{
  "head_dim": 64,
  "vocab_size": 2886,
  "bias": "all",
  "init_std_down": 0.00737,
  "grad_clip": 0.5,
  "warmup_steps": 200,
  "decay_fraction": 0.69,
  "decay_shape": "linear"
}
MLP neurons of a small language model. Each row is named by its layer, matrix (up: input weights) and neuron, and shows model dimensions 48-175. Each number is 128 + 24 x the weight over its row's rms, rounded and kept within 0 to 255. Numbers have three digits each.
After each neuron's rows, "fires after" lists the tokens most often just before its 100 highest values on Wikipedia text that the model never trained on. A number after a token or word is its count.

L3.up673:125107124154153133108119138120163117139104137129131116106103125115167153158168136124127119135150137185101099116115156119126133147105114105154122150080150169113108154157148135124140090128103128118099121163148117124120097109119186131143152109163130107137129121108101099142161108166134195146102140113138146110135109104110143110147078183111091165156140142111114112096118123160128127110129
fires after: " M" 33, "op" 11, " P" 9, " m" 6, " C" 4, "M" 4

L2.up722:098134088142123165118165111172125131113071138105147166146130141102150145096140090121117136107126107145112125150178121159116154160093103121172067133142148130089109099132120111164124110112166133151131130091132168140141124116092118126160144161113126091113138151136081121088169131163124116131100112134133152155113126133132136110140110131159167120131172114142150130101149146129099119125131
fires after: "ir" 11, "el" 11, "le" 9, " ar" 8, "he" 8, "f" 7

L6.up168:151110124143117171130134164161097136136107118109099145132135129111139118135058158094126109094122110131116149180208133130148110138105138106149129156136158097099092122137095133141162169130122074124130129149157119084133111117086118125114167097083117116126134145111114131104115109157132104096132166097115112151099123098201129126127117110154127126145142093146168148128082114121095123110171
fires after: " S" 32, " s" 8, "as" 7, "o" 6

L2.up50:101149110107136155181147120146152111144106124117132184125131124112108132114148136145088196165139128123138113104112092144153173155128137086151095116130160149154079140119114136183132151095114144140117125129135093149132117130115083170128151114102138096152122115123093130147138103154110109169141144152134100124132162120083117135135100128115138143092122119118143167105079092097062120131122
fires after: " A" 46, " a" 18, " 3" 8, " 4" 7, " 1" 5

L3.up72:128103109123081137161120100140159161120156142155115125089133121140112074104108111108088143182149133151094122157171173090153138112162114164131145146115133094128160144145139127123151109120124100153162164125118109073154115098137141179110114105122123114152145194139127142144106070111150147181166127118130119141153122132087143169107130146093109057113137111113130126153137132142116138145137
fires after: " one" 26, " D" 11, " M" 8, " J" 8, " d" 7

L6.up155:125144098141141110139127170152134144170103182114130158151141125118125071146134150150168107121110126128100100104089078077140090124164127116129141131124122112130150159128121173119093122158147095155158136118136151151126117154113165141157114092086192154143119118128144156119144133132081122075155159128143160143160160152111122138155114116109108126172119090150156170121108147142132135115133
fires after: "u" 21, " t" 8, "|" 7, "in" 6, "ot" 4, " " 4

L2.up738:117130135072132108131110111124138148149159143129131136134154135113078103095160172151128106123129095120110190129117106141111148134152118163154095120149130117152134122116137101160090147083120134087141153142108122078127150091123114189105113165110152102103112133109155071113121130137160085145141159113128169066140093087129128139139121124120148144137120143120115095146110131147146070147128
fires after: " D" 25, " Air" 7, " S" 6, "D" 5, "er" 4, " High" 4

L2.up589:079173096110129172131121110094123148154149112098114133110141139123090106167123111133116105116161139070128167125128124128118109120154150133134142124177120104117122148167182150132159098128095147109142121123148129139122112118146141106145139099156169110150118114107123143122118116160145115102135136118133149115169121121121088096116138113109110091151126089180095151109104148139121129129146
fires after: " M" 39, " m" 14, " f" 8, "M" 6, " min" 5, " fac" 5

L2.up751:109115123137146135120136136115132150118094141116113117101161124161160152122106166122152154089157177113116128162165173069112158153146102114132079121143127153098104093162143154114126166127143136100114160119144131150134161127087139117125146149160096124146115141103126104157097126154127129086140126127152119166088131123110123134116134124122130117109130155149114090125113114141132130125152
fires after: " M" 38, " P" 18, " m" 10, " B" 8, " to" 4

L4.up392:135118131135079097121121104129108116096151136130122123174112107121146163104120105143131174129086117137138108114155103131122116159079198155142101122119144139175123134153131111131131157121144114138102126092126116115125129082171122137155119109111107096105136139073117164137150108181130144126117123167129131114132104117099120140147124169164101122141161125121139073131158127144159107099152
fires after: "." 54, "6" 14, "9" 8, "7" 6, ":" 5, "8" 5

L4.up274:113136140115149117139131118168173099146116138116109113135138154112108143128144101161128116098127132126161125085110152100127143150089176152138127070134166140116122129145118132128182083130136115106136129126135088105189147119102092128112118189106129146119147180112094101120156165160125155139153072105146137156113134121146134120091118097141130115170123095153130101106156111147139121142139
fires after: " " 34, "unning" 11, " 2" 6, " G" 5, " 0" 4

L6.up94:155125136157158132138158155124146145119088157117145124132119130126130155117082118123108090115114158093154102165116134119146096129102144127133160113132148126120141145167117121151136162122101156146096084112120139079083134128145134171125141179132097126130157144146133129162086147132158179142218146158119155116112121144147075079090122146104146145110104119125093139159120140115115143117128
fires after: "\n" 53, "." 5, " P" 4

L4.up347:142124140072156124171117134111147164101123142103101151142115065108116132160077128109172149143157126131099133096098114151118107101116099156134154141096127100119112144103138147183122174114110121136133118157174095136121171144137142183134155104078125108068140153147157133148080108116093135132114094136121144132140136135104132115095100100118111116161124129119119107114135105128116158117133
fires after: " " 16, "u" 12, " imp" 10, "p" 10, "\n" 10, " me" 5

L4.up31:105101096153166121132142128111162139128148136133124145088127137149100113152134092087164108143102102095127075126169108097122133170129097134122131115157139173153107124144140104138127132116131131152110094157135134139130132116117082113138125157094074157118115164100141165164130156089149103133088171120104069149097131125121117150145092118115123160185131138153134131159156128108128096101148
fires after: " p" 22, " P" 8, " S" 8, " L" 6, " l" 5, "ott" 4

L2.up277:130171077135158118128173113154187147137132143139113137169122120093133112195126119139149098150163100137165131114111115097103151127083140128154155136109101168119122124138149139076115156130157131092175089127097109121145103142131121110131140095110139132182125116145149140122123108133124090133116113151138141131136170143131125130125117118151110084104196096135139052137134124120126137103115
fires after: "-" 25, "–" 9, " \"" 8, " s" 5, "1" 5

L8.up512:125140155157144111182143120171120144128102075172149117138111141127102108105123158135157107136124127152075132090168156156139132111122086114096123146153119157161135092117102105153098113127150176134132123098151161110089125194114101109119138122069139142145137139129140118109114115129105142085128137122155138115163189146073133088114124143123158101183119109085110149136087125162089118139179
fires after: " l" 23, "r" 11, " rem" 6, "p" 6, " pr" 5, " st" 5

L3.up179:111141120145131178076101093128102134091095109113143143148110111120146151140084124137162114086131142148091093089129146128126152161124141118144112110072106166106152128155145177160119126118136123127121148162115112150155175135142154162154140149126111138151105128115099114154154168087103149142124144138130107095100098129179152137101126092112105128123116125130132152110135076110114105141115
fires after: " y" 13, "ur" 9, "ist" 9, "g" 8, " beg" 7, " sec" 6

L3.up147:102135151116111122073133099114122138151138128090133111152135119109142133126098070092149119142128116125131071107084136099179154142122110121152126115132137133139098137104144131157156121094102129103171134126120116147116172150162111155121127122128138115100123101154099160129157120105120102159153104122146110167175132104157132110149136146130068113097118115156109132126128071157139122136155
fires after: " –" 26, " " 24, " C" 13, " —" 9, " −" 7, " +" 6

L2.up613:087144154162092102127113112149114130149155109124142145118148153117124083135125085116143145128139136120160126129110136111092118113123142066141132140115155133131132138103104099131137102132138136101153149139167168149130123120138151133130171119117156106158137081157171131153174126122152096115111067172111139151168140116147116120132111105131126099127151148108129113120094138089123139140108
fires after: " C" 41, " c" 25, " ph" 5

L4.up79:138125140096146113116125068121132151145110147138116118141165131139117129128133115130127142144121114165107115113127078098167126180139137118166143172122140136122133083107158131147150116107143128082188128108127048138176138109152113125100134147117103107118130162098149156136078132113104117148119158111122169157131109094185133133100140099122173114141114110113081097142132118113137136167124
fires after: " (" 21, " \"" 10, " d" 8, " D" 7, "C" 6, "-" 5

L4.up337:112123119146134132114192113143169134119112130128130160071104123119149101130162114146137122130113090137117073137092092131158116109116144112168113115087141094112103100124101145104151146124142110113110160081117150138156111140129130096083142155126114122131128186109127129124164150165118142162146088130156132144127143140141154148140182081126083153129129115100117151155140126091120163124156
fires after: " d" 21, "-" 9, "g" 6, " de" 6, " A" 5, " football" 4

L3.up349:170096153143135150125117098108142125132121090125135141156157072107107111116118118124104139140118148148109158137143078094116121144138112128096133131121182139102097116145129128144142147158140160087121138096116168126151112107108115125140132164128148146117138153156133127118106149154124113084176153151111131119098152086114150122122162146096101107142188124102155150150159171113105133088159
fires after: "f" 16, " f" 14, " h" 13, " al" 9, " con" 7, " ad" 6

L4.up475:162125122116146152131157152143111086135123115174134108135128093129076134132127133187150140139139158111136163146089132124158096138124099104114134107122154120139165128146155158143121150141130121091132126129133120168157112102135136114093129103092132094158106132170119125172134139134134105168141121126090114093143116141135109169109124089110086086137145148134143115085130159083103134106114
fires after: " (" 15, "-" 13, " \"" 12, " L" 7, " e" 6

L6.up274:138127133104165154143128117147166148129130131132151131118110145139118101157138128146115119120091099148143109151110152111137120153163165126128147124138104136096170119179142128123098142159140149123147114139131171108126162141113129108083146112150099134137160060124099206121103125115127162107130111140134147110106117092133155133115094121119148103124135159131138091154092119114145116116147
fires after: "\n" 29, " was" 18, "arly" 7, " In" 5, " were" 4

L3.up414:124113122080105082155131164101194093123125132138143144173149144118112137122153123150135074136102147148160121145133138118144164110156080117115168132197105168142173132094138144137138134097156113129129100148106133107154132132151163175109134103132124145129121108114171143097145109148160140148139115129121101143125111146136135120110037118133133129140091140095118110134131117145066123111124
fires after: "\n" 19, "." 12, " N" 11, " D" 5, " v" 4

L3.up509:142108082124110137132141132170141158140115072147119147120094159143130123132094125125117164143131093152125116154120128136137143170120139075103101171125151148094121115162144123131129174150164118123149137095138185150151141117119109122117102120080120186150077149126147093107116161147126140122075176147113131122151157146144123123115161086138087130116109111174105093133097104137131131132162
fires after: " S" 16, " B" 14, "res" 10, "S" 9, "es" 7, "-" 6

L3.up756:106154125156127130140150119116162156116098130105146112140182116082116128157099135113129107161156129104192125120138129115083090124157093140130191099101114140143112162109136132093105083131132101092137125109125124146114117167106112145142173123119155143112157131161131108129157133100139103165157143124132171110101104125107098158140159126120125132097143112144160113142103146118110141162101
fires after: " Ch" 16, " ph" 14, " b" 13, " ch" 12, " Ph" 6, " ad" 5

L6.up277:116097141159103118113144080096145168112107159120114151080118120167114115098129091151122137108118146120141154121086155151122117128174110124157129115101156075091103179146111085128086116143173099070135076132135096126099158158107141144131114144094149133152141140157135164097115170118125153120102128096132131126114136155129138115126099105164112138154129156137160120114127062149183158114097
fires after: "\n" 27, " /" 14, " T" 12, " 2" 12, " his" 7

L6.up183:152111117107140136099115133126133130167149089114143147071172147107098139151080118107134121141111094144123142157099132203138116098148083135136142119140132118144115130069071094087123156148154145126151152113121083130124145132111092161164124115107160123139117141120134125127104123130137123111153113175131120184167089126081100102090131134143147119111118120125125147147093137123108090127123
fires after: " a" 25, " e" 10, " t" 7, " " 7, " A" 5

L2.up86:088144138117100124117086141141096092125072116126172144161145150138126156160165126138103140116116130162134102118121148126085104121137133192128137088119161110119138094117113114138154127118114155132126145134144137112084118144140126130150086102132140109123131108168136101088141177110139182096134156142146113158112125135130126130122125101160123131076128146138116128128116130135102095096154
fires after: " Mar" 18, " Cro" 9, " I" 7, " Ar" 6, "re" 6, "ar" 6

L2.up319:152178130131165108118142097175133184121136092063128134126101140118132129127130114122108132130170143159143112124139118122089090104134169146105133142101154153175150102116086087127181117161143102130121100130125103148135105100101096104123108158137130115134140104150108126147143129149137089129115126133061099147114120137111119150150047158169146115127106139124173154058111121110105136148118
fires after: " A" 20, " a" 19, " so" 7, " it" 6

L2.up688:119110133131081126128154120127088154129144097164124093159123148109172134143086102124112130087145112136143182143142115070126135131105122103103139174168135100157157120124138136127122116108068107108117143143120119127137136124145061124137114073124129137109167138127096152113103133122070129102099120188183164151113144114131150132098132161114081152140131137135159156105134150130161134148149
fires after: " S" 19, " s" 16, "b" 11, " Sp" 6

L2.up32:111126122102128168093128137135118115132186132127115162137074100086107181109117168134151111127112127153136095080125121084159148112106139094150149139112087148101103125116141113146118109116126145110176129100112087144160135114131116145098144120100113107151105143135104127155120128151129079136128169149148172139088104109111142124186134143124186136158177103120089120141117127099128148112138
fires after: "-" 37, " (" 10, " Je" 7, " G" 6, " J" 5

L3.up4:163091162107136134140104146105117201164118137126115107136129128154067153133143180067109110109124140137149118121113135087157142139120111144153136081112114135151158148149159157115132133118130111095104146144067149117175116153118143151138134097112122135167137115086186087123118161147144086136133109100111113146168153109077149115126134101125113120119171150153145155146119099113124130123119
fires after: "D" 16, " D" 13, " f" 10, " d" 6, "eb" 5, "d" 5

L8.up235:118138142171142122098131135147103096136135112112129108106143147139133144122137107117075121178140121123091101125135113157141127130133151123117130097104148083138139183128118106072105097136143137142151172095124144112083171191097135138109108133108156091182135130155118119150142162144126171154117123131159128149148137111106154067090116162109129110100106171135158135133128097120127155156145
fires after: " one" 23, "–" 22, " n" 8, "-" 7, " or" 4

L3.up568:124146160152116137146155121151115118134092175139115141174121140117141119122154115089104146122122122119139122122156147130080182106125116129106096096126135143163109133139131123135122133101085166124093159113165146130123169125124090133113140131141135115121078104125109116142096130102129153161142145110096129128125184143116120120106126114164108124145097130114109155093126100079100096145171
fires after: " B" 40, " to" 12, " f" 5, "C" 5

L2.up585:119128165131129081174132150122128133120061137143125111117097155127122098089153150072174126151126108132076129154112121112144141092123116141102161142150130109146191103132154114085101139101099120150111134114144119121134124078142186123144141111111120165167143113082150142108094119106097124121157144147120117129115139121162143165158129116113131082162140145111134151157157111122070136104100
fires after: "s" 10, " (" 10, "er" 8, "ip" 8, "-" 8, " S" 6

L3.up762:145121160140141119140178120133131116099142156149145192112109133104081134140130150123105123149127102106119101109137090116124083149126133122102099116130104155136147093147162155133173072135133189128116090173096078126146126142123134111148119146056106140153099107130133139123097158131110130136156132164170133104139132141167104134128152126130130125138126103153120126153171089130127130126107
fires after: " F" 14, " W" 12, " H" 9, "ch" 8, "g" 8, "uff" 5

L6.up111:154109153154117131127140112148165152125183128132108131094146129114099115149147165099132125110136163163167109145122142135159104102115130157119120133129140134168075109113120126143146112116137114125104110114108089122102100145121140082074148115100121123167132131153108127115147130141093127145136171156130156092148116168137158081122115168124097151128121138137159176117179105145106100064149
fires after: " the" 20, " a" 20, "y" 8, " The" 6, " h" 5

L3.up180:137114132118163110145070113132102167147134133102144135135113129099171148114117123164107094121151116153172121130143111124158128128053150153110099144110106174133140126121114131133096122121113124085119073136098122098191138116158145123114109133113119105148120121145136121135116116125108112112145119139141176119135128142144152111127088127078152116133131146103129142138129149088117158129128
fires after: "-" 20, " w" 11, " over" 10, " bl" 9

L4.up643:106150127122154126125173114162120100131108121099101132154163135106127134103092104097121138097139133166144165120101123184105139137142105137112118118118172125116149111120105120146138150078111111148127145105162114166119130194152112088162156167077139105140112095104129131144140127096127139136149121103130076129121155151148142148170137113174128133135148133143138110083105130090168135114136
fires after: " l" 28, " L" 17, " pl" 5, "eh" 4, "al" 4

L3.up555:084149098165121147095104120139121113135154111089133124111114166103153114156114102164131120123110115105136107139155126130145125095091147117138136116090140081151131126126159158162104097166134120130144175126100124105139147103143153117111147123159057116149068104131121115093099142133118104117147127101105149113127103141182108108143195160147169110142149109130148079100082135153138106135117
fires after: "," 40, "ch" 7, "te" 5, "M" 4, " M" 4

L3.up119:106171109113179127163132101121172140124120143119118114097121137149114126119070087107195110106185133110102147126136122117108139123093109149118124122150113140137101095140157149106132113080138149086135104102141124106092122163085086133145154122118124135161135088169093134163127125161114105140138160099184192144107150129154174105156130119147148146129138088100103125105132144153096119145107
fires after: " (" 23, "0" 9, "l" 5, ";" 5, " \"" 5, "oted" 4

L2.up185:149106095139129094117101142115108069150113135148144092118132157134129156131158118133119114157107113182125147075122128133105086154092124110155167099150125116135112141130121131174097144136105128107102129174117122136151097133160149141123136119122103092147097104104172112172087098132126081125151121080149163147135158119100123113103147154112167114127141131139125119157133145152137118077128
fires after: "he" 13, " w" 11, " (" 10, " up" 8, " se" 8, " over" 5

L6.up178:164122094085150095113135087112149141179153119052074161138145162138117177134193118139124110110112145197131124100125120154153146109135173121109147155138168127075133107100134146109140175173147128092152141121128074112154110118130137133138113111103148096123078108126148085136091154121126127128151122153098143118144158105137100159104151134126119126084120110123139109098118116118104112135126
fires after: " |" 60, " de" 7, " At" 5, "N" 4, " I" 4

L6.up728:161109128122185136106121077150113130120109096152167121146124159135131135089129147120153147164149126150137093111123081128122097128119130126088120123120161120116099093121104140093132081162131145145103113155089162142126115132139167170088138142124156134143115119094173135092133165167124177136156159119113133142108130144113140121072127157130147098141108091129151134106118106122077106138108
fires after: " member" 19, " the" 13, " a" 10, "F" 8

L6.up358:138157102142160106139119141131162189118084104121113149133130156111102065160096097161122115131134142108136142158125127129124125126156106144135123096095152118104125125139110134113123139144157109084152113125128141129051113107121140132072107136132169168158097126144127121130136117115212161143160144120116122156094088117101121104087162130136145138122119162129152122094138151133138130110108
fires after: " |" 67, "-" 8, "\n" 4

L4.up166:167116122067116101129152150136107150124126127119124148133072098108118128108128133145127129133119169138140145116148137105115135112115144077130139115133113152167127161109131166133143167129109118098145136132116095152118158170118169137129148173142121088144125145160092147131144098134152165114118126127104140135097115082121138105144126128128140119124168138128159099135128111120139123097057
fires after: "z" 18, " Mc" 15, "h" 6, "H" 4, "k" 4, " Gu" 4

L8.up441:135124144127123157156137126084145110087130123143097161124127094130115105134142140143176106142107150133151127109137106115125125094153136143149096138122113132120114112122144079182117165088135145140127127155161114149168171152128109078094096100113125108088122138106134151125157140119116148130098136121130132178118162122111143098112090120141154151173155131106136135104107154164151174134099
fires after: " |" 33, "\n" 17, "|" 5, " to" 4, "==" 4

L2.up358:114146115118133114147134134104095114179147152114105130104105116134115123104118122135098134072167146106098158109169099105137130094147098100119121123146111096077101147106155154115112076134146127101157144118104108127135169093129154148159116141144131111148082107114107164160132144115145134121148145141130126119119127144107126173111149111076098107169118148131174092153140115163099133144152
fires after: " M" 30, " U" 12, " N" 8, " I" 8, " n" 8, " m" 4

L2.up95:141128129064117120087110164127169131089147098126122134141101117142117119135149142117104104152095141191127129126151132122146138151126098114139122180142112115125137121101151124102136103140167135102122133129120117133121109118075129152106113150093136127106173159159149124105120108130102120174133113139099112150156121166110137138142123132120108146126167124145084154155172117117099167081113
fires after: "v" 17, "ch" 12, " ex" 9, "c" 8, " dif" 7

L3.up363:105135137106131144158138152171128152151107114075133146115154113137096123115122126160154134084102100141101104116093166152170119114104111119122145149106148132131125138125113145148115126147105158104089129129107160130132129117130087087129172159103113194113191093088148055080131110156117151110091179127123131115080136130108148138158102162148177157167139160137107119154104102165130132146145
fires after: " L" 15, " Th" 10, " l" 7, " cl" 7, " sh" 7, " Lab" 7

L3.up492:145139134121100127143125133163137097145143129192163154132109115078099131114129150157168123130085098148114145099140096134160150130112092154094147097189131121105071085118158138138147168127136081147115113127143124094121128128131097139091099137146060111131102088132119132116128144092180138104157148101128126098113131128152142140113124147145089113135134148127127119168073097135142102094135
fires after: " High" 10, " gr" 9, " T" 9, " bl" 8, " B" 7, " St" 7

L6.up334:131102110125100137141113131124111111111132094128126122110138151128131133153139167082128133104124095076131120159109163066142137109146135142099126153143145150118081169136131141062166132082168116102134168110096173112128125137108119143076122109145138120162165096145106123124121109166131160163068136157115136125151124152127108141163147120152163071130109101099147088160127115156163092118118
fires after: "–" 17, " S" 9, " N" 8, " R" 7, " n" 5, " d" 5

L4.up75:132133182140142075147175142113121142137120131071110128155151158118118184161133091128084119183103111106145136107088141097086128103128143137154155104118107128112106162135117096131131126083114111101131122120131132084110164134135158152143116129122129118072158142140135114134161178113098149132127152172075124152132143134126138088109117112142128150090137123107127131158087130104110151129090
fires after: " C" 21, " T" 17, " c" 9, "|" 4

L2.up663:105134127144152079082142115120095127085099142166127117149106116109116125170130179141095084101121150102123122125093130100137113093105133158135142146103141155120112147122172129110127145137126130068200114088147119109164165130167168090139121155069135122119139116116177142131149126136115160115160132135118127147103104142134151127135136107136125125142111149134127175173144122111108131076119
fires after: "." 28, "-" 21, "p" 9, " to" 9, " am" 8

L4.up140:139131135121107102131110119130153132167107191102084126135135130081126107162133163139130146105108113145129139136121080166083127164077137142133099084126195108122102123105131123113115141097131132069153139128135124090164133098164157110112100139149121106097119151113125157125115116167125162104121174131111140134138139122111110154162112145168098125135158158148123112114133109175126100148090
fires after: "." 38, " C" 5, "6" 5, "g" 4

L3.up563:147125166113105119145153104100173174134100071129132127109161157102126136144127128150145173124136132145152154125158119141131089117132113183137089086105165107122126135137147126174117104101110095106092185135172132138099139138071105189109093135150109129121164184125188121103133164104099108110169145110104102115154116115111144080167153098131159115102111152098145133079146127144129084123131
fires after: " En" 12, " al" 12, " Al" 11, " D" 9, " con" 6, " ex" 5

L3.up539:126154086091141141152100185149107159170118129145149122130111173113155103149144108144141120122110127126178105133135135088155086116137142106113128071073141134108163149162143175125111096146144141144117133148083134184131146124092099136122136135126124154183107149139131155168125163127108111144116131101162155162084148113125095100122128155093102120115103120162145134109128079091170134147105
fires after: " f" 28, " re" 14, " sub" 8

L4.up688:078133136159100090137145154116090128170096148124107150146129163088132114136110132111182120151152139130125098120098119115104116110135090129124151125152128153155165112163182130122197115148101169124126139164093113172091161103112108118138157096123146151125117143148149102174154140116147108122154131138123124139096079153075126140135119138108144120126112112137121126124169097098102109157134
fires after: "\n" 25, "." 10, "==" 8, " b" 7, " \"" 7, " (" 6

L6.up612:129194138070108110135155117100104175099081134068130148154128085160109135121106110120117149126183123149136064101152079167120139113136124130090127135136141137126125115152108125190137188141116171117156125121129111141137137123137126142106093110077114154133150109112134155143146093140099133114147106112113118115130118110139141092082146101180108161142133112095138134147107137146125128137092
fires after: "\n" 34, " |" 19, " to" 15, " of" 7, " at" 7